python train.py --n_layer=17 --d_model=512 --n_head=16 --n_kv_head=16 --head_dim=32 --d_mlp=2048 --vocab_size=8192 --activation="gelu" --norm="layernorm" --norm_place="pre" --norm_eps=1e-06 --positions="alibi" --qk_norm=false --attn_scale=0.177 --bias="all" --tie_embeddings=true --parallel_block=true --init="normal" --init_std_qkv=0.0147 --init_std_o=0.0147 --init_std_up=0.0147 --init_std_down=0.0147 --optimizer="muon" --lr=0.00688 --lr_mult_o=1.66 --lr_mult_down=1.5 --beta1=0.95 --lr_head=0.00394 --grad_clip=1.0 --warmup_steps=200 --schedule="wsd" --decay_fraction=0.706 --decay_shape="linear" --final_lr_fraction=0.0 --batch_tokens=65536 --seq_len=1024 --doc_mask=true --train_tokens=487000000 --steps=7432 --dataset="wikipedia_en"
MLP neurons of a small language model. Each row is named by its layer, matrix (down: output weights) and neuron, and shows model dimensions 341-436. Each number is 128 + 32 x the weight over its row's rms, rounded and kept within 0 to 255. Numbers have three digits each.
A block is one neuron, or neurons of one layer that tend to fire together. After each block is what it responds to, as a language model described it from the Wikipedia text at the highest values.

L4.down1338:183145185123177067123139115186098117103165205101162162112129104179141105167081132109156105136133070146067191120143136149105133187131158130137134156123096116124146119129127083127081105124163145164173147127160122111128097181117148168107112101076055115122084142156082117114142104156118112074
Personal first-name completion

L5.down337:130106117173141130090054115100113153102117165075148132112134150071201113104065085126132160139127187161103165119097161091161098106138158112118161141111109153104113096140110165069131120109123061198171162179102136166136145168195109117176171164126106132121091092110135081143178118180129133144
L5.down527:150136159115189135130133057123156187136169240103123156133088140159127117112144122114120111132084160097114104150187094156125107088130147128139121167097094122166115121140080084109112135122130181156155204148123051166085154131142129111084130110218128090136136142134180184066081081155094171134
L5.down1783:114101115130170113075136106118117155159068104124136146143165093151064103132154105155086153154106166130139141119126113092065052083138126077153126070102111114113126138140077139164167125137094166105106124187167128067121174114118103135105155121076121153079096139156140116111142117192151119074
L5.down1985:177068088122125075067111123111180129169092157112135107181102118133091132090149053127076102161110126158102099161106108103050092094073135099153123115110108184078148109115099090186157174145118090175103117141125151113112117145153094142063167136100113138143138158123131053151132153158100164132
Role before a name

L10.down34:112109098138111125077113154109159113124063175159114132183163117137072134112141137106115092145135187114143148101117155127100199107159182159130117144087166155111179115114190188129116155126166149165120125130153149122145067154140150145126155134053160141119147154067117081182152097103135105124
L10.down47:143143076169223148076083141126126134107108082096165109138157074066163109210122082108124168062211127178154114204108152140206095068146164102113120104091081092103152118126145137124152119093156111107093180068151123095103128150112145130117168108184158105085143090146124142115186172168160112155
L10.down79:186098087191106134081112156136142137167127138142107127158104164160138146149137154132097120137167117051064082087115160080096184053148184055112148145083154149148147134131164135121136169140129072105090110138127156096179099112101107107103106127125192170139105201157096184112145139130145096159
L10.down208:166181093135165113170112106155118082172146164120145182158096124196076089081214160185098094084125108090174130107105171112112161132136082125121115119139176156182181138109143184191148112157121107093143127191100107166148129149034098102161086108111103062144118150110086164137099110153142174136
L10.down486:116118166093108136135190105131117170143136088074113129104143128118097131138150132075127121154134151132112175169142141079145132137143062148157098110176114167159085124122149130108101146152101150123121142098212201137153160125134113128172151127200133083137147119092139111103161097147038120184
L10.down626:148062113103109116109094135110161099187177105088043067158098108088104157163178094131152120138148049199147132105113116105123188149157147083161144120125082174111099095082090155099139138101139122099140148209137122116117110062170173135193124115114126102122156095108106159117133078069115119097
L10.down751:142181152128171162116119116091148122170129135118137114117096127173121155096141148185143136206119137138182166136166106140120097064184141137158129121155073162148130099151170123079188110131156177129141133183174142188114130191178163134058124138141071074084157111134146107142180127128121158068
L10.down946:213111091127102159121086126140098112163150109090162196153136107183168124057187147162120090000130158113091193105121160098172157145132158169122095089124161175136145112120113123135152134142113061115094092151047176096176136134101202145164097075139148100116115244111143179115123096138143129089
L10.down1238:165127113168188101211110087132157110188103183151137110140124171112117152085112129143143207043163106152172131158116098179151143166109152156109194116121133043137104141148083125178119133098128106112139052133069094093140155139160091136119156124090123059139144194093152144125180113169107170091
L10.down1375:139136104225065219182091136153166094116144067167162108168135154170102103103088151161177129177166131140143141114153190130130209180142197112135190114150070101138132109097168146103185117191161160166135185087107165147110108116118137093088102179178114146122196165181172127109106177159113171131
L10.down1477:152166133084138146070116111109148139134154148110177172061155040116131107131154154099174137180127094055127068171084121134107118139142059127099168125137144128134154163130181167101128128157121113144130107143151112109120101096152103160150106131129099121184163092148090118100158150113174133141
L10.down1517:131127099102129193121111209066154109143135152130099192165126157117070083108171134094152139188107108140172130103094086145189130123108143137189151107134117146081132052136189100120155103101093100103164107088107134110139147122138141174034135101090151128127092204130165131119134144151183201094
L10.down1551:126178140060174098127134140102171157116103157148119150120110071166172133143050147134171171109131063146141098176137143108100097085091138087124141104130129114060195171151109144156180103144131146099138108153097193153148141160080144130200138161122074175158168200100151121113145084091083111095
L10.down1611:153128149102130135155111119122137119158090104105124136195146145147140192162115138100201201111142128091170134145171152154151158137182111115125134107092151138055157162127155108174146193099143138183152116167161122107102120105175191116212078094130148161115144130142101100121104111155146166153
L10.down1652:142129123181105092094075132082130119118131151151171129166119153141177094088146107123140112164118138107114186103087112117116152162122169167129164123164132085142126139093169164099112124117162171102081128153081132177156120160151148178150088090152159117132128241126126113086154185164143116187
L10.down1866:091076108145089106116105100105142160198086151173132119128082099174193095086129103081155131220169131143128140135101126112110106068129102111120099174103139137102139208146198123143153137080177180123122126148151147146106133118091117180122107086138107148108095156117163097110109116101105112127
Abbreviation or alias opener

L4.down305:122085093131109170109078158145176091145137178130144142118126098161192115095160064146095160077056125132126109093175122161148139183138132118053154170080138151077152118108135082103164121098117177128152133148132155122100150053084172158151127117112192109171107145124198126112112125169136130094
Example and name introducers

L10.down115:143131115098151098137142086132146163221175157178146135227164130112132106137101143122168151103132139155182196094096131104169101148161102140096168146145088164106072147110176138108159164129143042172142101087182149083177095116089124109134133125130147141112166228122106111094146120120124119163
L10.down174:095098176110142159063169104148105129198076106157131124119109098122117110174161112116155145168129128131126164157113082077168178123179114108187105154084128141122160166122122089137117071153139136176147181112181087184108144058123096197112166130120171111097123122122191108156135145182176097087
L10.down448:114137160106146049132173081097095116141101171153095116144108129162097140160090172182187122084093132151139094222123085146183114149134094151134108111076077151187122135107162147142159160087155166166149139153078166107134113125129095128108108145128071124118183139113160120063109132098132149096
L10.down627:152156126167131116125154093142132129212146139114133125145136144136175146135121081196118091095158136123127153142090186112101063161119117154125177083104158160165141132178022175180137109102104129190155154161169087157128116092158094117203142123117123137161107218120100093107150074137138107120
L10.down679:083112096152126120152118138114131095145083126156127079113079100172151134179145078167143018027123120189179096130083160140078105086117110139132095155135140131057125154175084141108159139173142086118108165165124102151155120147110097098119129107160098141114124157222157095052170143173143104092
L10.down743:140100159098103133116118151133156122071110078090131086121163133152114082128130156133213121231072115182143147126141103106119122140140136139129121194105109114170153142072148138116113189146149163126163105142169083078159144177168072060161143103090118120114128098116141114117105097115159122119
L10.down824:091203122095141116097120107102137125149114172170112073042219108126129078100125106139178193131116144088173145100119118105191128080171131109185070117045121089179099110079133179083114155113172109123131147159125147098150136086116091143096171162061165109119132124078200150156201062115178176143
L10.down972:157138133127120164080106080124145138136170087150172137191116180152132151114133117093141071026129081126098087151149102100113087125126142117167102140112113186164136108124143120135111104114141107150143126101102151116071092104136166103136146179179115111114117047171165143151145172142117110096
L10.down1177:095167111111101075117167106083145183090175178091157116093186145055158138198064115165161142098150148155194136204137136160166118128186158128130147134144108083164125154202077150109138144136153084124113090138091073100066155112141189163116113188118147105071096124101124088090120065146158126076
L10.down1258:108159146174119137132088177166075088096138133118164178175154139169117145209084127117146147188141212127130123171104150109122116156126108124118121150113108092154102126093153141109158154095133096104147136127145126128133126127112165050131181151096128235142109128121123131107130136082129138175
L10.down1529:187115129144203114129163182101129082172143113098165169147168122113125069113137160153128124105163148130103153098145114092180144113138104141080162145162113116151156112066167126116168094173144135119104109093088157157136162119141150079109153132153140149074103147046181077155125166111128103121
L10.down1751:116097111138092127085064151144106133105158125102174163141138083124161121122116057148146060099134172165184131139093140098139110109153079107098099166139061091150094116119117185107028160127131100189159101117026068129141165068112100044140099157120125137097136165171141127138162142172141120176
L10.down1755:068111141142129105117127111122065149144077144127150123094127116112125126141136125088136077191168164145180189152149146138193107103101112084130163122158065096183114119117123191119058158072137086169103137100099103083107143105129094107090119134089131091150127169144122108122184106149130116191
L10.down1860:130118148120155102136105106118162096163130113147115096104106126154159077166197142078155143114105133229163146154122133131133098111163125098138086098185072133133126154128092163128114193133137080110156138109142156126135144145070064087153125097160100128104162141073144039083099132115142115184
L10.down1862:141085166171138122138138119150120122100058103118106110081139108121110059119104130112188149013112108190118098173083107129150118157125148127148157146110133125126137180055204165167108132087126153147108140105217145169135071139115135109129138107186093146185176191118137089144139138121128182138
L10.down2034:148114095128178151186059099138148104189041136093069130081157133085138172123100077118137196109071096150188168132124089091135127084151130136140115116100132167118141121123149137100139153128100139107108110085134120119093120086098178124124092142197152135137119088102205150139169087173128153126
Proper-name first pieces

L5.down37:081101036128109118169070164158106142092138218180152122107142129123159137132111148085131065156131126146094108071139169144168109157108170160177077127163241099177114155141103172115101140094165148084117148134079049127132147120095127191147096117126124131115115124170100148178167124189109156143
L5.down81:111129108187157136086076143094147145085118133123238175180130004115124083112089110201088144035167106157086156137055187086141133104116155132183151101162079102109151124171100117067161107150141162153114108166114127129127156170076107132116147094166070198117155159168084118135209113155108146109
L5.down181:168099117136091051161109146139130153128136130172109104095084100110167089051183119140194101092115178115128113147156126161129158148121148096093088165149160104153184079214151157143086136161113153126129136108093081121128150083115140150063118141088133135092136141182142139180152160134097094128
L5.down370:107164161162118094133120142153120197147117154117169113104110080174164097111146081167106131000142127137091182084076148110119109113136127129181123103125139057114132150120075161144128127179092159141121086174080094141151146125069070164130173090146071195119165137167091136079184077194139110117
Start of proper names